Weights of a small transformer language model: width 256, 2 heads of 128.
MLP neurons of a small language model. Each row is named by its layer, matrix (down: output weights) and neuron, and shows model dimensions 128-223. Each number is 128 + 32 x the weight over its row's rms, rounded and kept within 0 to 255. Numbers have three digits each.
A block is one neuron, or neurons of one layer that tend to fire together. After each block is what it responds to, as a language model described it from the Wikipedia text at the highest values.

L5.down140:184126160060115099127141121127114096120150138158084145154099142119150096159082116150060161109147088130096159070124105130180150160102097178060106115121148156130145162117069099082131103189122115132151106124115111147122096120154098117166145144147103133109050123166110054162121085101136120189
L5.down449:115142174131099133112138124113127105078152155129143133087097104088117124063135127154140134118128055143087129138129171152128104179182184125084097118121147185120182106168169164118108138154123174103104119105163166107092133119122143121089136134127076103050109122101115161113112136140146127103
L5.down734:140138107119158147165114142124149107109101137119136121128129081065135128105121051156176130184111110088111144137106152114114167118207160171169167103162167191086106098066081093120148133177086126119225187089133085071053141144163075111107075153099116162166092108108059105138145117113095061092
L5.down737:180126130095174140085127120129150117118143122126072150137124105167068147101105153153091123125169122138131124111116154157130139082163150103126154137095159114129149165156104080164164149140072131163147137084068132075137126092081153103158081084109100087172112182079176093110158151110184112174
L5.down958:089089107168120105131092099129171078113121107153121148109161187070133103123097093113133074132115087096174076142057169145099164155137113131087138170143088122067189173123173093108143125121157151154143056186137128106151113138131174133182154096113175087133099131092142117072096136081155129137
L5.down1117:087147141135122157116152145135140099098119141154117150056122068163128190104092146117157115137165103152010074155089119114118198143160142118105098146138127166073130105139134071042129154137130103147144130120107121073091138157223108064122110148075100149115167076155137163120133112146095117131
L5.down1273:144120159142171019143147090089140110160094149186125128209133129120082109156122111107140116135102142133069120113182105151158094087117171194109145126130112093160120122126060138158094156159092168127173103121206164032138111150166087172099153117121149134133116120151073162110149088156130162160
L5.down1339:070135139192149089149076114142105156129140141108087051118154123139145116129144116071075158096161152160144176120176127110120114111116151098149088114173162102112157071179056116128135182137122162098112129087141111200130169088136190105080153144090191112165110139119178164121136172140090093129
Description: Personal pronouns and "be"

L4.down329:151168122066130155109116096084170136116060104115139151171091197112107135148136204107129134069142152062143133106097134197139147164112085120111101093142094088169180149115135100098170175114098148102092067140084159066095146169116119167127172223140138164178157143125141066107126094089126122111
L4.down413:088124139103113087133145147104087118152143139161138187111050151070141131176064159122097165126115106118124095122145184129186105157117069115094137142111137214090162136125147123067096185155098112137166138118186151127088155114148147107092147060107131110150134131134154102172104171152104190065
L4.down1093:082159137160145133121170093164133088082146108161155059142149102147138113101069096100095125076155088168129099128083139109146114092143137187129112105121186093075125146109145086124115118101098221150166184150129163182149172118131133129159151165051131088129146099136161110146167171132145144133
L4.down1125:196136136154165134113132089146109173124125153141104138199163113208173113120097145166112127154103113044130126118096120115098139112093112050070131092130093101086153142121115118165149138164143128141131186151136148077203097130150066137119101139148077105125156179133124101104116102113119110130
Description: Fixed-phrase completions

L4.down292:116117136125074162095139152129120127144086188177071094114089142131147129113170073080095135116171103154068060173191131167115134149116142144154169084161124094129176084145149105101187163151111084128115108119086170112168101133102121111107189111177158113123108134190141069079172115126170169112
L4.down643:084072087074127138163140118062126159136149122144090178179156195100127134137163117140111146128130143115119132192147079155113188220133118066077124099128114084131133138107156150095082167112151188132124175177129102152115137188130146104193108027150190123185089139157096165092152130125113152175
L4.down654:102183051145134099127147078161138143128115194122118136158128152200201130168103116093123124164177124127139150094119125133096108157095135164106088121176125115133145156114150060051171149134144113142127086073152178158114135181151118169152149110133107125161127099130164159094099153186127126113
L4.down1176:110145126132176096182140170153140129129117140118109076165120136112095123124088069141107155161151118110212156132121116173117188132133118220104113144088152095105112175132165067111134144159106163114079131152111127093128153101181086129127093104160063089141181096118147138123116100131140121193
Description: Word-initial "be"/"he" pieces

L4.down190:075098130084132092170114105142124164133150083184134154135132115110137107155196149144135128100153098138134144169143138083150167106113103128143135077135135152139137084089078162108166092151123079086098130081110136172119122164169158126193087069117122117142119170168133126172075138116125044098
L4.down409:100143112138110110173127127149104135151132156152154151139120144183155082101161120146110130127116082064141149125173104075155129163126105143095082115126083085076141129163142131145167089102168152168135140029161109101085116130101118132164096132102150196152141100145126126190172096079131122082
L4.down1204:117146123167115124109184138160153159200117121107083134116078128122128079131128108057107177209106061118107144121124086103140123124149093155087128075148137123048164134130091143073140156141129111128158077120092092098166140161115115154150143175112154151098098174125113127130172124118136098126
L4.down1338:126136170176153132123132085148118117132100127123151064144098068123133069105071114099124150125079091083194130176125114139156149096119071117174167103079125095050127120137094152122123106115102134180145116143075135090169134169141097162172135176105153134159126112155081125168136101126135108143
Description: Mid-number tokens

L4.down286:092118104106135162162110129148140133185124120111164175069162106132097079169147171147126139142104083083093154145076127129090149156141149116097115113138149099193103146115136084117204206089124138160118178116141076158118168081098124111106090081111208222155114176131108122182208158147111136129
L4.down357:089145083078208183122108173143148116178173129153127192145152086136137132160078126097155196179099103127076120109141089149156095167156120067113145108100123124152158133108104117145126137099128142123103156104107137080197177122143152124157114142114106172174171153148115078188192108091145112132
L4.down618:161131183150174179117097108157131069150138118128138088188149143144163161065123093147110102116100193092086168172094158097136141089130165132097074135149104133156108110093107143146173090091130150140096206115128053103161143114140136119097117127058096162157155106151147142120154124143085118108
L4.down1020:163127189070187164095111158084120161104159122101132156108130192168154053107107173107130136152151094137154141100171103120113120140103076149106182104126129105188142163097205090090154132117123141085200111130139172114134107171068093140109138141168100077130206149118116113203134123140131187119
Description: Word-initial fragment pieces

L5.down136:135175127108068145108145199143123156086103169104106125062149132112152114188105088144128127076131175138085170149100191120091116115107127124118158122195095059132144156138129082107158192128113176091165177068133124078162108141146151136079153153079135164121118136105088062124131117154131165175
L5.down171:114082059221164176152149130107066120142118122086103106114082169104122095144162096092153133132132161099121103153150139158150138120108164185154164145097175139181101094137071170140112089153129133136148110106158108186141208117118145125153080174145139126044115159110089130111113146145130134211
L5.down363:170088116095118074172128141107129139155145176110151128131148204156115131057082137121177174121114102096070138178110110145056092114091086113143134133107133117146112156190145131124160135170081132121129147101137089120145104238111121059201112113099123127120078069117186124140149113196147156119
L5.down433:113084102155144168132104148144117153132130103081157107136118147074140173143153145087165145150139126114175139149131075112132124136082108107075101170172129110099105178104074118210137122087114120146149140148137127132137119132160095111129129176145147154151100113096171115131153192116062141177
L5.down869:171146132130120152117073134132111081083174174175118167112156124089137119108124087125143169104108143155027118102139173131127113151142126151154126117146090178106163150117094115124170120200128118134177151091156144171099146122134121117140092198163073088113090112067143178235098120131076129164
L5.down979:131135133077177090141094091154159108149108103123127111133121141085119192185181098103094092095046142047111119076134161168093070114142124124107105058183103155164189088141168098143135150136078156135157113089199091159167133142155116179102172160147104152222135136177122092090127132114144092126
L5.down1289:142113129130127129108152130068109134121079089110112159128101135119093160148106117092127106137133109175082098133138126125129151118059218166121123169092160155165176092089057097170161071142078087122087104118080162156180106121141094103190092158072028140132083106103123112153151126094173118104
L5.down1337:132068098127096157093113162107129129113146097104085133150143221129224128128086160123147134094165150078120092140086106183119050086142170124149142083156126189100158149108124085147153121107134102143175140110100124120142170146072175101149142108138107099121107084149133128120205162138148102142
Description: Verb-phrase function pieces

L3.down124:170109083096168145102109163131083154199114126179098103146165139119118132131123139136183070125155107099195111122163158083086110075141175129154130111138119141140088103161169134185113118093192155113084167164106123107130096135107150143162148106094116215076137117108091139138087067133132165170
L3.down1293:156121172102120123154137147081118127179171151140133082110159097167134101173103176094124138124114179033167129142128137113154154093130121168073159100168124103111092158088159129155168159119104120123143152071107106137166119145123156134122128128181106158121160092108067170132172111100067071119
Description: Word-opening prefix fragments

L3.down163:114130128138066137111163136149134113115141140140099078129120122077075133099093138186167172138129089045140144149161143146110107175106155104108133158124139112103109120121135101082163130124100142148083097050146153117141123119133074137147093136214160131194107097161086159151159123146132173158
L3.down281:100129115162112099162133133161199128095138137111085167117172116111136151132159197082101087107136108188091135148154123175139098129108093103118153051148143110080127145096129120080125134115131110148154119109105102176160151162143133180093164134170137115148091118127142186138103151173133089118
Description: Auxiliary verbs and negation

L4.down381:103103107111102122133103134132104098114112125119084135148065127165087084194110140128148104033127155157097130110123136126072090115183119218084163138158156108162144105173072110090108105134104137096124157130096189201174150182109129154093141082099108062098178099153165083099126109112133106157
L4.down489:117127126123181114152172167135128115166095177140134097084129140152105122153124111179152151101160156140115177139102082142074155142117121153111151155136097135135135117131152091116116148111124112124152094116133172117175107153142086136134119079092130065157105080094147139119097074139107161100
L4.down494:159100135173098136136112114132106099059195115144083195156088092197151161113095163169111053082104070166196108144157110142160136124143124093143151169086156098108181100199093050157149139153103160098052084138118117109138106119109085153092150146115140181107150109121118051134127124136158083109
L4.down1168:136134115115124126143152142119187049103118109143142171077102139140126186088123163183166139121145119144156071103068114197173094101081093146152141146093119081144124107129108098108181129135147173154122125178112139132152126123112108092149140131105092177100156094091154099138145060104181119109
Description: Partitive/relational "of"

L3.down323:137137129152059144194124128117112100122106121081078124135132126167118140169104154132154161074189115098132128136134169159136162138111159123154142118150136048174129088127066159089127150173119143098160160108122143111146108154166060105145039137144112147128143114128157157057166111114124097133
L3.down867:133082118126108115111173101079116088148098116109096123138051121120147119160106144091195129107117093071184152118088127172127114154064156191125138158139162134163097089090067113110049129119132166086125117101162127085083173177180143162109085129086164093170109096095114120066103164111116125129
Description: Main-verb inflection endings

L5.down16:139120149093154131146162125101045126104123171114118070131164093120134136149100131145113118171120118098117110159136042140175179104146188166106096176120129093114183116093169146098126129141161146127088129200152146082049131138122151104122140169089092110171114016152128150117143157105081119215
L5.down119:175119123135184134135203150217172129129142168140182151123108107103152082147173122108038106145136101089085096129107080112135109172058082123118161078168107104058082123166101096203146114155114133161162092127118142145121130099150138110183171158128130102086112073190145141122114128132160137165
L5.down375:165139123097103172088150084146121090117141149141098115090085099111144162132106129096073098082114117095090142200134137119130122102114161063044073073106156146106135111100169135072122174141114168110155091157129158113149108186144119153144120158088148182188136138191138063137131117190096191129
L5.down426:107101108188132125153168181135127137107104141132164117122172140128151062108102105101134134153120117049078200219123174114126132159159089104146126073135142127111136084154104137167103106147146118163107131191126152108133139120140094100176159112077091184180099156172136059173173102167172081130
L5.down568:108149128095148097128130186076104163136163110146156155122094098143108140102107110141115098079130123094090151164164092107143114126129134149113193130146140118092124111118152112171100157113134142132117221054104106139104149165139124105150129154157134139168129090154121134153093173137163168123
L5.down571:188135125081178118093120123091164119136107127153148077165144114122147154123107133108118081099074099117088196110117117142182108185140105189105100154176116108182114114131136098091138154151155104083102112144130123127114159100162142084081141123175167093165103156140135129121165071206160172129
L5.down1065:136161179161110122111113155162057109108150103083067122142128153143078102130151116189133137050126093165210097146131150193125095146164142006126190153092105060097110116127138129182139138125131159099124101125161137162102154130094142118094159099149128130107119144137131163143141117081167090165
L5.down1346:100125144120108085106139080131168177125173111110141154129194184085116117141113173124126103110165102127123101167158147094147137062116134104176134106159160117106118146178121117151085136140117194139077131175117140111138163101110151120168097086136148107097134060171141074151118108142179149107
Description: Quantity number digits

L4.down99:145097143097109104126069144120120120100180113137195149106135169128076132166166125138150109133160121135098122145086150039132131184140127115097133074122058139153117070079077137138162135128120097165146157137174123207136095131170140108124123146119118104096104158120159105117105106141115123117
L4.down392:147141103123049130119073114140140174142106127109151142136143128124098121123077117093120106102094077084196100163195135108159135047095142168142144100150183087124121139134112169097139147082115137148117150183167114134136146060100067187154147056139108071127128149120140166085094163177174136100
L4.down617:152125114141150116055122161136141129139070128123113125132136171176133120171145134173141149122143077111093084125096086130151082137097141127108108135133128135081146115080119120127145142145145143118144143091117124150142187186175144149058186167123163175088154148197089165143156134167180147172
L4.down1416:157122108118152144116070153111136066115115152157178127117180168157154159108128143143197122124156062145134128182127141228146059175115170142124149155134085098081137164174160123088142141107102121118110100148125101097134080178140142139105094131097099115155180102127191184165092139125163048108
Description: Partitive "of" after numbers

L3.down811:154147145088111119146143106136206157120134151088162151131096188094109133109100104084126113124096096160055125097107065111092084150066115087119128087130101092082156163125127078087123090153152173194149119080112143171113121099174112133178146127095095197099086128078133135104113165126095194130
L3.down1484:105160156109092138103118105153072117123105167172172090081107130154135147099151122122100156086123139081091102192098174183086113194121159113137132156189193094088043086167113086061169175121147137099130135071186171124158126140151133159080131136109183125152083108206094121162133137139099155153
Description: Second piece of split words

L5.down295:106200155187155065176129145098120094156190130124125147109140130159129091104128126109072154126081134157148169159184132116124072092145132125147131073132143119101165125104120202070118100157120139136138170100173069165092139078148135126120139125132136112146105113151202094119144094203096088162
L5.down466:117183142194166128175104162119085119121143150154103164161146157099104107035154136138110096101062097114068166075138105099177117090151126156130149142111120120179086113133130084124139150120141110168076165163164160156155109140149117143097120092094129117098111078125129173135149124162145143125
L5.down741:131108129114122120187064117152117079110080146106144142130115135177199146169059164152127165159134139110140108136089177111078123173192094170109132130135130098117124174125156109119159117145085136123083100120136134121103149096126165120169024069089108127137110204171079103124158174164110102149
L5.down758:132155160078163157132127128129149118140144120164079101125157092119089071140145111158104083054127135091190087075062098100093137109068114155202155176119094109153186176092153151119100114128155161145126142135159101151191111096136146121142150190085115132137126144082088163110106168080157111097
L5.down1072:167072129130149085176121079172159130150151058114118121199159146116112134141116172099136101091145104141099117157149070182078194147179133190121097136134189122034094141108135154078156127165160138104136121166152094117171134131082091118112117177100147157109162074136150067137140140111119101150
L5.down1201:158127114149123083145087126129096140117139118137129115150127145090161117131187081072142088121141142114116192172071071156157137145148145149138155111119106090149110126091143122129124150136116173158105096117088128174138153214166156155099151095120176086153129155127078120046121129121085152092
L5.down1301:104126148116089114057132095132143124178166133143202155161029161154177115150102149174084141162108097121151142134092042113140120133099154142130143143122114089111122087124104133133157112069117079111093112139155163174146109059162157095106047144102188129072089128110132115146131141083195087149
L5.down1388:161102116058169206120130074173111125104119194083114132153085056129126160111149052131143173144050175076145119091129141182119121176142128136115098143107102105130119076096103091094097110096145135121124145169119192061175110146181120112101083104108155143127083144158096091121095060150168137153
Description: Early mid-word fragments

L5.down220:134165118082167177142131133128134190058151147160155134073014160164109158128143151108107121090102145155126172126115129133040122150146095084106126102110075133060122112115106084135121166132126124106144122111073127136183066151112116122129184170175119142144140113147132150104101058133165072143
L5.down231:084171091153178162206122136141136151127218108165103170074089144129164147132103159194166126151168092103115129126115109166133191143139136129118147127110116123113150147127190085086145113121141111108111084091143048171159071093097134074159152141170126127155146087106122150103148131105089120170
L5.down518:133157145164143155097159120109155082133181140109072147111059112164146131120127135123153136103090194165111121124122118096147105154121058146092174118097123150119118089153144057143138125144082167106183082088122141104107154179168130118099153129111181132133080171134135095126089100152064109072
L5.down705:083122110119110149116150087088132108109072170057128078169086083102110093147139114130138123134200118092146134112098194091150100183151116082097089084153192103117085128139131108208055121077138203129150189087142134146116169116122115094176120128148144075131074099090128106162101155105212132153
L5.down936:061175110163137147138113138065143169175112155131181152119125129148135077178131099101169031107156171158167108137158212109096155113100111178078098075140144177117062131125191098160093126107143187154118099166093104099127133124104087160152135065105095142153094124130103119157116147124045121107
L5.down1023:111144188171085090108102095152138128091158122125151089176126183067102195133129086132097120134114154167129113117193123091070142142184142090111102141103108121136110112182105125139120099109125112123154114123090109122109106066130122137133154087114144136148112100119081093174163118159172109177
L5.down1206:110103085144166159118117122126100120120075226123100153155132142179150174082113149100090125120154152105153123184109137149108105145135110102130131144112183123107157123156168138131152126126132096071135177132137111138129125153114087118118144142155154138151094137118144156097140124134126132156
L5.down1298:073175119124153135101097161181120101081111093109160143176135231193133150131147141131117088142140160137212124124084111136135113109090120149150092114080140127117137131161120116198062151116136087134088102131130117106168197128097153165126152089117152174066087072109153113070145113089099146157
Description: Mid-word verb fragments

L4.down699:169064188157178123186102068137159076095168133182148142112131131086136172102176100125076175134103105145157128141136184134088153106094109166128127127170097105139173107142095110142191127142108112154131145119131165093157151119128154123145125100174107061085125163067091125134110122134170096106
L4.down821:149140129198123139122073108148137131122156116177139126164168140071114105178180102140168192147093133151127063144101099104163163120199146140140122097131130141154157187146086141128189121134113088126102106079143129123027157154142117147127129150206110126090067100110086183135119113117104090129
L4.down850:197113080112137095078124098124130072187119110120159141128194166161069131171089158143143130132070113180131151110089147105170119148147067117126145142122161145108163144153140134080052140113062118075135087149147132101152079139124141112104127187083104146069114039174147126115170080123116146105
L4.down1501:127183070125134089078197148074171124155132166140201138120121096067139140166158194088081104131144107081166085183154143125129173164128191112091136163100096150148169045143155091126116154094088126082158104096127139106072133151138160145073135181145149187143071107095159082115165115167127117111
Description: Mid-word continuation pieces

L4.down421:111108139156144097156136175133078160082131160135067133145088142170105125131126111171132100107106142136112163108184090185182100095131107107103132134157170109174106127112151150112069179113175113129136112137127126057149153113097088121155120093160132143148133132113097152155100133133073214074
L4.down768:120173105101146150115102151105104157093153148176135138164102156110163153087084080078106107096116117188101155152134098093195106101174124165141122144176113089128186097093112127130051111159093143160108155147111121079086138132130140163145103086095154132110094099114146144154178136146131177095
L4.down1100:168131094143094165144107136154104171096135157134074137148099120104131197084137069099123165125071184130141154135185155130156097131137142096082145093101090153103108112115142081114128144102128089108134136173180128140140145144140111154147187149118139138166124165205076155117109076143160103142
L4.down1354:069137148123182123174139212136097149089075082108117150144119139119090128116121101117114083117108132177088165130116117155148109141131159102176119122192154134165119087108083120084098114159152108115186121076107119043177150134145131103113151064167112132150180126145132069177111090111106202071
Description: Verb start after to/modal

L5.down644:111152106081091084170105167105121133138121144155143156142104124125120148125143182107081149181127066134088104180143092097125125159155089119107109125093157157054107130124161153123171112156092138125117088146114125214137101107142111085167133104143157109122102058086124136151173182143124131112
L5.down992:153055118091140151177140081101153195127129155123129119115133116147080163105090126152109132147137087178066101164134135148105099138107147115125173097077133102129183127085122169156151168097117111047089174146122094123125125090112124181108088155105096116110200104169161139135160121146121114202
L5.down1045:061113063126132073107091094157208114112190099146158111174137140127119126150135127141142134105152147099147143094153167123135165158079115100137116129145100184098157165084116067169091157105114139124157114129206101097121149146137121127052149051158130173176102172089194094131135128103111181129
L5.down1087:106115135156142098135108153120119138059135161130134199154103157127116128137106116176068086120072178109121154112159136140185143098103092076089112104115176085138191171121127132089130113112175162126141107172151116094147137217110084159087081101129162156143162140139099096168115100144145134098
L5.down1297:099132124151151078130092114121153115188136196134105061159149083156105122094138140127173087107178182117135109132148131103139106115100121153136109141092133125187123066179146134130126162175157111106118141030089043113155121168143139152109166163117115120131140050133053083142157117136111120095
L5.down1313:115137142100164096095121168130137097147098080102126182040112099131158088165193108128056091103158145129076142176136065160152103137110180127125151130123122148193131113075099161153141163153174114113148117117166147100070090135102145128123106081113113144099160125114115103091114124073113141091
L5.down1327:135152089119074128163134119146117207114110117070113117113121149120074073140150098128114119105170167108072168118096164133152107094082115100094181128148065198137140144130084120140143156103076125163120111163157178125138096167143133138122141147062154119146054063102187207089149117126088118114
L5.down1457:114170144068156066095160064138144151151094078137147108114132123097146153144087151149146146086135103125154120114191136115085140091118156107107097090164129149137105132160150154102132179176189137101038162150132160169138126087112139109094176165097129092168116165145122106100100150074177131117
Description: Formulaic statistical text

L5.down248:071130116066139119094146175055060103148124130093174106123121137153098108164116087156170139131149093096176171101190146063122170088152093091099138124130142139152066125048146132120119116103162141117086113109087084169176128115123130128164154189151129139106200103118149149143159159128128116090
L5.down428:128114182174166104082118196177103133142108115136164152145115145159149125128171097119116144135155117126127162176085134119166159146131153140098172167099137076109065133085150115112112113139126106154086135172123102112089155138054148198141078061091093120119108071081200137081169160146091122145
L5.down540:178097095066104109085106109108151099061159171181109136119103091118156177119155201095081085104122120082105097107132124139156088145126183135147093094102128088070128151150110151154184125180142111158098155136112167161160087171121137105125129183129131127153182121184138168132095158123138144120
L5.down962:176162144142057130149106082087182139107127131130084082114094149102079130106130132133210166117055121166088149083073081150090113128156112131111149157122130090087146121145126133098156093158150064099118094130100172136133117115148099139189100172075080163174165103127110049109150136138151139104
L5.down1199:189116160116077119097137114085090097126136173188091209103146159102129109111140118175187165130116113147099111134136168137103110116169147086106090148109161134157131132123164167032088143145157129109105087151162163141080144168160090155124135093160093184138142184152168074063077126158144148174
L5.down1275:127155182176179145108079153112095124168123131146115127156152058085164140169109176148112116132157179091079137135148156153145143172138089138127108119156145110152198093093131178168038079129125116140094108115141135104111083130144146101109083164096173150189114142068155184151091121162131133169
L5.down1370:079137122077081119102174161079138172118131129102140145104077106162195067151134087178110064103105075076117071119152196158110070116145143137144163090088096118093127111101177127111112184142133110135113144117125120135101106087052152130173145084168109097127152117094078131125138143126121127127
L5.down1396:107145149128126123195143136146143084125072138155096068105136170159113146114051158114170088099129157129121129111082123178056139121172153119152078101175099157096120157122123189040107144156173112182133162059150125150102093194125168146085159137117111148108131110159099091063158111132110119134
Description: Partitive "of" after quantifiers

L5.down244:111147108133149188098129142160140132142068130113084097192144095141210084135077147091119099110156216109173123149091085088173093124128136178109100097143065090112141163158110131101074123145119159130150153144087160074096174134163063128143149188114149180122111166154146131139111113135154150175
L5.down537:141157169167126155151132168128142135112134143162131105116074079145152135219156033200151135086077123138094118109145082137154126110182163091168121135113137136127108155148091136078121116161159146114104116121142131091158140200200156183183149131114161131155114110151113135143108108164134124128
L5.down786:138142167073164180130123072107139095153119163138102105116122123115094139142114105125105103114115096174154134061152108112124141110107114171090121167164134193087091113133171210093131132143104138128164150108132156146110147159138159129068112155147160105157112143157128134119139097133130169121
L5.down921:147100111158175105139094185137152107108155180143154132127150112177097149096091097097167045103099143125104221177095159105178112165139125052115103177131154163148152055114140132144124133071165171081115089167173112115134105147115185140131124112193115132169133133153158094132141114109118126106
L5.down1164:141154150109139088170168080203153079064110127078174127092131184169121154119102144150119153091083103083113126092111030119139141174121094087123130112160128161134188143178128146116122089160148122157084084146123154169098129108204148132125047117116113181115116080138132088156142123103167104172
L5.down1250:148170115152144097078060162132096142162117147130102099154138168094136085123106194158105082118159117080187215158091095146124085118147123143143123126153141126129096104152091188100106158139107132165089149122096176109169130153145111144092158087114098136141061182125121119120114160115058112146
L5.down1319:100076111120099090092169103096112113136129137157117163139183135166109090130109140153178122130165139085143138168112112168123085091095089178056105128185185093140106132109148184116119169120080104150159084168135133096150130097099202146091124133113067103097099113184120053144126176074140169108
L5.down1420:144161168127136111171128100126132151119138162101142100115147146132117137121122111116106127145123068179133103098105134084096100105086120213090113154125125113125156169094124133124125066125102124098134130058126127138116081140206113149114116098142146133157126158115106152125167154114082132169
Description: Word-completing suffix pieces

L3.down818:153135134149147108145112090147128153090122095108164124121113148160144185159154184161164134129130087094136118134133125089089105126166187140099104084152163107127120151124071116125082119106131093079165159138196090116081176102132103122150142187107124167164105106113058169112115110079089120160
L3.down1067:128064156098143136108148144107144189151094125124176162141087214075155162110120104189123159128128094133127132098053159149125096133145130140155104119142117083124128147085117124136062192099141108126140129073108115142075096149109136056129135148058162159162172111121183142132112139171208085143
Description: Possessive determiners

L5.down84:148168098165164124158135180172152077134122172153155083091139137153144200122148138080054079088105103115080167147132159149135143165119141178139107064167140147144083136135155127162117108071110140078145139071159100123133148153155189075098143066128162109097142143146068110115141121158122118184
L5.down287:148111155100125138114153093151119140086159192146141100184120135074178089145141149116100125118117171143157124117096074165124109061135127159071143128165104082181099133164073120139167090091153114111188107168131135129089148200123154136073121152125129169173142120143084114103105072103135112100
L5.down443:158161193121101176155148118141189119153105152088142156111134170143124140210128114159119132104177126151073140138150129156075125158157105189158125114122130148169081141153148154071151122155114131158122113113080104096165126120079134128131129131180109135075122182102143102137125076128159113116
L5.down657:137105089126095159133093119210172087165136102125140092152157121193139117142145123161101116127143140136107096167083114140114141080134157070146156153128148106129131150126076138137145088164150167123122167157123148105139145125095149097178128086106088036122140165127116166125132137119120194149
L5.down727:098147180057090137185143085116099210170149165113195103085165166128148156121142096142109094121124117102122133145116081090143163073091175113130110092117054143099143104109141208116144139082112120141111124135126139111044104160121129184118156108120086167136148180087166118097132117078114128101
L5.down774:082090134111101127158124143070144121107127183157114129110130133116137099128092166125063094089157132109133193146085038150087138122138128176119129191111103176126169118178165114137095185206117128124117124141131091105135128130152138124072022122163147070164097177163121158123144112174119132152
L5.down787:111172231124077069147157127149117045106116087070127168163115183126189143093124104114119131196084147060135164132066115124153103101145130129108108146120074048135139086096149111190181116133103156137120122135127143170081168160161105132101107137119138151109136111129178123089132155183138091174
L5.down1019:141123101069136137115136089142132074108170116068056161092203143159079126061132171086155106134131133089122111142125082107124169187082092168078145140156088141144131128092125130142134159153092128165122132060094098107173182135138116127177099161196097198122137111120084119123158145111106155111
Description: Mid-word continuation pieces

L3.down286:165169119138079070172140119168165137082111145141160178159107153212161115142036113104108118111134132162174068114143111120215113092063141171160171094061131083124103191149112157098136149089155107106158133102154148157139131105120128144168151060106110138134147105122155136165093153083134139119
L3.down912:182116107125159151177098090157067143100130073181097120143115123082162112101104106115106141130158161188067127117138108126126111094122087114172136126164127123200104099190162122166042106144121145094140166121083094168165065204100133138151085119117103126155124121088110125132133130162078132179
Description: Predictable templated word pieces

L3.down722:089093155078152059123175135129159118145128109137160145107085157120129123121129128105103054116159087201086107109123138114116123116105123184104149103132102075105154132154173122130168147129144109124124154107093124121196151139181162087152111126096104132128113060121144141147153117155164117122
L3.down1082:172100093120178107170101166055136100133114112144110136125032115131179144094081148166129139113151127102113120130131085142119122149101175155145140131171161099162135100108048158082099171165130094181192144136147171109142169142117154098087171131145104123157111155103097120120173077082177137116
Description: "Of" in part–whole phrases

L3.down473:102098176097118112178174083142111167103151194108120204094159123089181100110099111062132133204114178069121131127137075237104118172177117112057148104138171078213106142143151120129139122122137123121116095099074104143079139136146180081143117060112086111088205093146085079100104142081123143148
L3.down1492:130125143076139124213123103039106097126164164109165122139162149126119077129131105160098127121148132131164097150101104160124107142118111166145099149147163145153145076163103074161117138094165164088154095127112141080103157138157122109111171148159103091189052102110157177095137103156096158121
Description: Split title-word endings

L3.down174:150179123159157137158080117099143134083162134095102146101077161202128184123105113133125092105099120154109090127147133115090138139117180144132139124144100140127134071120121108158116148177105134136142120157171097095148146129124119138136147111197101145124130105131173120079119110121066101159
L3.down874:104144109146213124185116134162133171153115122118088145145073157140141110116149099111106149114140144156109096116134168151078111136075132120137208093161150173161154069120125039081138085139137111083183167094146136106160153129111086089149092066139147109112131108130126047086161095158121099148
Description: Inner digit chunks

L4.down405:210088123131177211198139160113132136108143160138106156116109126146097143106131095086150109145166173126120100110128060080166134162129163129170140078084161092141082090127112097171147136089151097176116139177130110154171070094078174136134122179116116107098108103080107144096171125134094132168
L4.down487:155072109144144152167102190106150096138089129101080159165049096149103078099138128052141109177125073129113159105113116121129100131095134131101112057089165148140102084132121119177153093119100092086133160133156110162185129135107071093118171144082060103110132158108131134154119116128117131158
L4.down920:155149168110150169084089169133141100138115183153125107121129123143199113137125117122085083127128149179141108113051127088192080126150174082191130186147132123135081145200139156125069139176115141112132139152181122061171082078121109105151151120109122134118144133160145156165120117148177086177
L4.down1345:136077102152199090166091150129113123161153116140122144167152097181137194085167146166180170144156114091160106184125099183119075159092128119118165212062126143139107151110076154152146104129090126150170154111159127143164100101069111138127164123144135154128089126111171105133115098103167114168
Description: Mid-word continuation pieces